MLP neurons of a small language model. Each row is named by its layer, matrix (gate and up: input weights; down: output weights) and neuron, and shows model dimensions 0-95. Each number is 500 + 25 x the weight over its row's rms, rounded and kept within 0 to 999. Numbers have three digits each. A neuron's up and down rows have the sign that makes its largest values positive.
Before each neuron's rows, "fires after" lists the tokens most often just before its 100 highest values on Wikipedia text that the model never trained on; "fires on" lists the tokens most often at its 100 highest values on Wikipedia text that the model never trained on.

fires after: " K", " A", " S", "S", " O", " R"
fires on: "ey", "ry", "k", "ign", "ham"
L7.gate415:468491487495482485513436482500486488505516505539491466483477525502508485512515506500472523484495511507482476483530472490501508504469471526514469502502510497481468479481521464516507503482516524523507524523551507507451481491473517487500494518472550538474518541494513482502457489502566491518
L7.up415:482489485511519471541491453520456526470514514511533492469502456498450511475516529464516526494565507512501525446546502486506505504483516499490494534545508460487493472496565451473497509472503494477477535505500500522471472445477484472485483499539492426528498520535486489475548475492535497483
L7.down415:492501496472537519495516508469485508478500512486473475496515489458488466503538454521498439518504490494484546477540471522514512464540537516510535553466476491511548493556498490504508493464473498470472506521460528508513503454449493500499509560509457460527488489509442511503511500469467512543

fires after: " G", "g", " M", "M", " m", " g"
fires on: "ic", "as", "a", "n", "i", "on"
L9.gate694:514494532502523503509482510489464478529499505514459454485449481520497525518468530505502487535512512471458509515528481539482496491526474474465516551506554483459536486537485483530512545464475473484490528537497461481502498539483469511493519510466522503471473514506464496466440479513481513500
L9.up694:476555545513517524492475533494499465475513516539470441478493471523505482516494491537501467467506463505487517502483509485543498456530489511483496555485513435505499500481539485519496539510502489482491463493477506541483488503558459520467486510483471486520479516482516492520483510464478454533
L9.down694:493532548480529478497508492532518505493523490526537490491524465495501494484515443520508512493488475508482462472477521512484491496505476473495544518506502489501484546498495486479493487499499501558513491483511505496541530476505496485463510507496470525503507501474517490517480521509492449477

fires after: "\n", " =", " R", "R", " Co", " m"
fires on: "\n", "hn", "ab", "row", "aint"
L7.gate24:504519486513449466535522491501504478503535471523509514517501502527492522507483498507496490517501504496454513477457486507505532477520523549486515510508504502482473494453419490429481503484560519488524467507525514493503500490460525518508495490526497504503474474482492512482497512516481504536
L7.up24:518525473498468502525569464478460439519499502485517521525462454489497469502459441496505515522473502488508499481454446479495505476510493527494533510470555494518507467480495521480515548500509520476479514531542480515494488439483520484500525488499502493506534525480502530474512502512504498491
L7.down24:515546505513537520493516557461524462515524507513500548529492491494499488531471524484474488512513539516496549517487494496451491487524475503426530519494489511486477452475516523585512539508503500512483468463534488541484474476480593506494524474510474532570521489484494510494461498514543535509

fires after: ".", " |", ":", ")"
fires on: "\n"
L14.gate125:502461470486509487536541514493494536518510488491482491481517483456483508522427463490515559494481507483509525508536509492499485506505473446549537526504461533473506505500462512484510486493483486528500461503476509455508515507487504507505498487518499526503495477483498487456462458500479532468
L14.up125:476512487488503499521533499495533478488468494444504447536475518514449505471463537453455485507476490440539543524514483496474535520502468479499487469488523489491518537486484537487513524529526513543497469512514492485483509524507513530485482520515496523531517515491567536545507489520506512493
L14.down125:463494516507494521504562487509475542508536465552480494510514542488480516521500508524543512548555477477485503458477531471442486483500500492540508504500440539505472511475487528515469519505500492517496484502462452497513565490482500501507493488511477514523475525524504515442489458492443486479

fires after: ".", ":"
fires on: "1", "4", "2", "0", "\n", "3"
L6.gate744:494535519476513521513528479472507522538538538501477498530484543467497553482470474454543534499511486488477506492494488541539455530520486463518493479534528507498496500480470511455480511504433468497504522461503473467494525524481496513464520470483483473495537499507489534476527505513521514477
L6.up744:504511530494513509518522504497502448548495536497495490509477497507476520487474508494512484490503493503516518499510508492529486473506464466556511487530521499501526493488457511508510500488446488493505492401489455524517484572489476493472509496467484481510527469486527493489527468519541494519
L6.down744:507483507509542493493557517503534468492496507516517485474491508504458508520494540482487471490499470489534519526484519451497486473470465490518473493516555530528525489480487523501533476489509488531488484439483523530511494548499517521483508508480519469510498510470508524492490475487521480541

fires after: " M", " G", " T", " R", " S", " g"
fires on: "as", ".", "h", "hip", "og", "is"
L6.gate178:506506469465495521464457486556508490511467518472496484447476521555521527510486506518517475495483515462492464553478515519492464525467483474514457482462526469481469475483501472517515543515480514484493505553465491488522446520512510557523449509518480532497506513462465497471523473453551507478
L6.up178:492510515497488503504516522472509492472516524529501467499491527480509508516498489482502503557494491495518506486481481531533480486517490493491524522524511518481496473526511477525466458531458499431485471497500525506471515501480487462461521488518541547494512501518506515499443536494500497481
L6.down178:484511503499525518473556536518535513487446515555518507483516514532496524522491499497496525495518494489501473523472510535509502548528493511523447486500494535524510514492454503444472541495479507487542534500528495504537546489505485488505499490555500546482512473445486535512488526502482540504

fires after: "\n", ")", ";"
fires on: "\n"
L6.gate90:454497480475508487527503473508499541518474492476508505479462482494549494502520499482526480491525437502499523496491497476507506534489495521563485480518526497470524467525461514528451528480458534486530503503536467519495514520447447513491535505477508522506473467519514540502503515481464444477
L6.up90:497497483467508492534494489543502490519477481467500489437525522466481565515495524488456493518501478501483452497507473512476467553546466523519517482489499497490508480527479504501483520544526497507532502504495495470513466471509492450442492531489457510518528520511539540508557510528511468486
L6.down90:487535519512528508514490495493500462489482498499480518466533466496485519465501515487456476527498458485479441506524499521507480529546466503499535509495532525510488481466519511477485484521490483502552484494494463512470458476498509443491493526492460484492525513483516534523506480492487473511

fires after: "9", "1", "5", "8", "4"
fires on: "2", "4", "3", "8", "0"
L18.gate392:512537537513483496506474514472495499513466474511510526542550514471495456498502523515484486447484539483513508470501478505455490500483471500451529504467556508496542511490499472518457506457488502481498536509496533495472543486518506487494496530511486478506485552516512518484502493532484434448
L18.up392:513480479487480503502496503534476413491518476507499533484497491540496477510545502477521482486519490511539486502519547526494484540554479486519477594541485514501491482501497475539484528498479506522475522501537481497500460478500515477469504521525507530493480535514454518457539482483485466528
L18.down392:507470523521533546462465492504474466479482491500448468478498496491525513520516504526469481475523535459518508494499508473520481467522495493478485490533519484494516513527509510484484495476512502509491500484502492500513501517550492555522487475472527505485509534503481499526510492480495511492

fires after: "1", "2"
fires on: "1"
L3.gate596:494543532467532545570496473483476464504514503508489455540504502461486514515510483500474488503522505520498460435493517522467478473512445485564523483506487523564535470495496544449511519494479512501498512498488486477462499493475460504521546461534479439536490524491473456479512532504498509474
L3.up596:512454462501501506512509509530533534544468514516510499489502505528493470471428505496493492538490515515481534478557543533490487459489495486453457539531518515460506515479512479528529534539485518489493478540550476536534503518489565534477478510458522505530522465523500525496509513515530464502
L3.down596:509474521501495458461495506524478472410560481517482535516490507528489551536520521505509475458489503470522477483467483489541520508481495523496543502491500480500515469482530483512478526484524515540507476428461493538505511480523470499514463512519524514484482508494483473490504472514483550512

fires after: "\n", ";", " V", "0", "-", ")"
fires on: "\n", "-", "ation", "el", "ity", " Years"
L7.gate803:455546484490528489494471484492502485518509518489524526534464492494540524496494524486534494550516499524499499513490452498496483538525542498561489497507575509473484490535538529496420541431505518508502494493499531539494517474484477511489549512483490466494484479522520488463483500507469432502
L7.up803:508486497472517488526467516493493484488467516484522496537485517490544544496477511472507544537529481488534472495459496519498462537533517488455470479471486510522480510511525524502497526516529477468487445502522487459499512450559511449492489458541511493484518491490498535539519469471508546459
L7.down803:499502502523507510508525505494515477522474470490454508504510491491527506460523482492520520532544491493523467484514495531493507543551487499477492501524524512450498510503505519432500482533490494544504510486529492454501494451531491449510500477509460499497514527499532551535529450502441489498

fires after: " f", " F", "ov", "p", " n", " fun"
fires on: "ight", "an", "ation", "ations", "iction", "age"
L7.gate723:496476539478483463459499525515493506523527539531482525494506506505491513547492536504478489535504511529493488513503506509528481522515510519472445516484533521470533521543461459543480460501524506539470493521489533491466479480501478466493492531492475488499507522493516520537527467496509460520
L7.up723:512478499564469480488511509519507459522523509483467494467495537459516529482466503502529483487466474511467542503500510491503505487482487524517509512454460498499495506469515535462501505474516502553540500538479515501479516536554544501538487473492525513528559472513543479528523492504497475501
L7.down723:511518493551514483539489471490476492473518535476488455509511510548532494493443474497493488434475485491530531531516488509520491518483470494523536520511495552475509512489570528499507493510498488530516506502509491517490510495513513484467488438498541521486514438539520469456502525530510510487

fires after: " l", "E", " E", " e", " L", "é"
fires on: "le", "n", "ik", "l", "os", " En"
L6.gate810:498484525477457527503494517530465463514508527502497509531435520518431493479510567537508520442479523447527503504506520515516482524498490505509485505512485496467485504535518470507442486509533551471484505498481520526493549487526466499499495511518491511500507522507509469490503514552483474475
L6.up810:487487464497509516472524513500517541545458509482489501480500469540510471491504461508475494536524509527515479544505506492529510463487503502482498523513519501504525494514471515485437499446530502498477458495458483497470475482533461507507420509458496497520505477507508451490454524530470493491
L6.down810:496499476483485477489527508512472478474444547506494490526481480518454467474512514525430489509422466447533533489480519523520502497505494509456456526530472497504565459548540478509477496503490449487499485486467520502517521455509493515495494463505499511474503497464483472486519494510464549498

fires after: ".", "-"
fires on: "\n"
L6.gate491:520496489487478485471466534502447553497471479485538455515533535501489520496477493477447556505493521506491503485503523496516518489470487486536497552467484486481485517511487512509522484479466526497517495480481510496512494511505466577438462485485467559514504496517474533521505489465497535549
L6.up491:516539481484498535504488501503449536512441457480499477506501499497506549466538516484494514503484491493519504513508511489523524503512519497494510502507490473482507539478499489523460496486474457498435473555513496486514529503535496550489500540516492476494479512515490515446549510527464529517
L6.down491:512507506509483536512508517496486487544486519486468545502488505498489500462494493511520459489476457481472494495497502540458474548519526483481536457493449476478485497454510517487480490522470500481501489493552511480487487468504534484523507524511532504496507526544501483460486544504474517511

fires after: " the", "s", " The", " their"
fires on: " first", "est", " last", " top", " only", " best"
L12.gate249:531527500508494476503499486504537481490477498515517471463534509515469520502522494520500501541484503464468569455505465531466483488489529508509497491490515478514485486496480533514502467496523570522498457524494501461490540547480513501499510513512447521477488487503493507463483497546478513474
L12.up249:546517490519501536534508531502488533481512500464533504519514497554527514496473558513501499522504502517493532496582500491505508470511497487538512537472497495475522511516484467527512509506523518485493493507538486454448504493477542498461463503497474469462491541503519455526532501546491522497
L12.down249:486517479518497504479480514498482489511503487482498476508490500555460433512529501532477491493498501499499503475538490509514533501481465484531487511520454474503519522503497527505557530489462501481520489508519489452490480491540476494532486490474513497512474510516468541509466484462490532467

fires after: " K", " Ad", " t", " d", "ac", " sc"
fires on: "el", "im", "ail", "en", "ed"
L7.gate234:454544491486488532501471513491476508540532517456525481479497463476541493477504483492508508532523491480514479519469514508497491483486445453479497478456491475478515585507527527503545497552495518523518516500491475542518522518531490456523495543511484465541523472460562508507453539499506480488
L7.up234:551509494521446523485457495507457556517526509497498521509533467458542521509504460477492518509499531529513519501494544486516555486464489465485450527486467510514522510500560486510548443537515483477506475498499498507497476484534486493503491505488502447512486487489547510490488523463472479501
L7.down234:534509454518493460491533459516502521473465497505473515499529496519472507488513503522513491507492525524505501473535463516537507518534513516482486531504513541525499477518501583522464496548514464518499485465509513475479492508472464523486521467514509508444476520500492506448529473476493501514

fires after: ".", ")", " ="
fires on: "\n"
L3.gate64:516483471456533473495532522480548546537484518468506523498556524455507538466508519520530518521528485515518484468501553540465464568530531488538500507511489489473495442509460500480491483485497510502563493541454492494468494472523492489458509502472478512479502524498485482501515501514496470513
L3.up64:519506528448511478511537487499501469546518523525487510491504530481507535466510509496471505550530459536502504484560514534505480503529535500521493504502504493516489478509477536530507546482439530515508434507496518482441567488498511522467479511497470544472498550493516482492490481500451523538
L3.down64:499475489466541446522543499485556511567487515510508529493535504459486521481501517521510518532563474516519462506533519525476470566539547481537471494515484485489506460517464519500495507471495531489534448544472512494453528467514499487445512497473467518467496504508507511489493520495482479506

fires after: " B", " Z", "b", "B", " V", " A"
fires on: "s", "o", "h", "ro", " of", "el"
L9.gate174:521486451477505473510472509492522503475538512464518510510521522440513489565508491524480521468536476507501473496517515532523518545522502469540487484490496491500486458488485477538500508491492516506490554538514528489498514548536500478447502506531520478491479473475492536475498505459483496572
L9.up174:473486501528471527539494516539532465438492479476487546533487514511532498505485483501469544477494534476476536514496544442482489493493505528512461486491494499467481520503509511522508479506511463547470551526457516484477496492483485503495495482522522539497523494511509470493509493481495446516
L9.down174:479497507511507513508525486481543497420536509487503509487475516478507511542457482542525519513494496464497529513483541449432498474558533530512495498514505526481525538470550524461523494509483446495501475478483500475516494494463478527534495488503477477487531456464520496499496491474532519497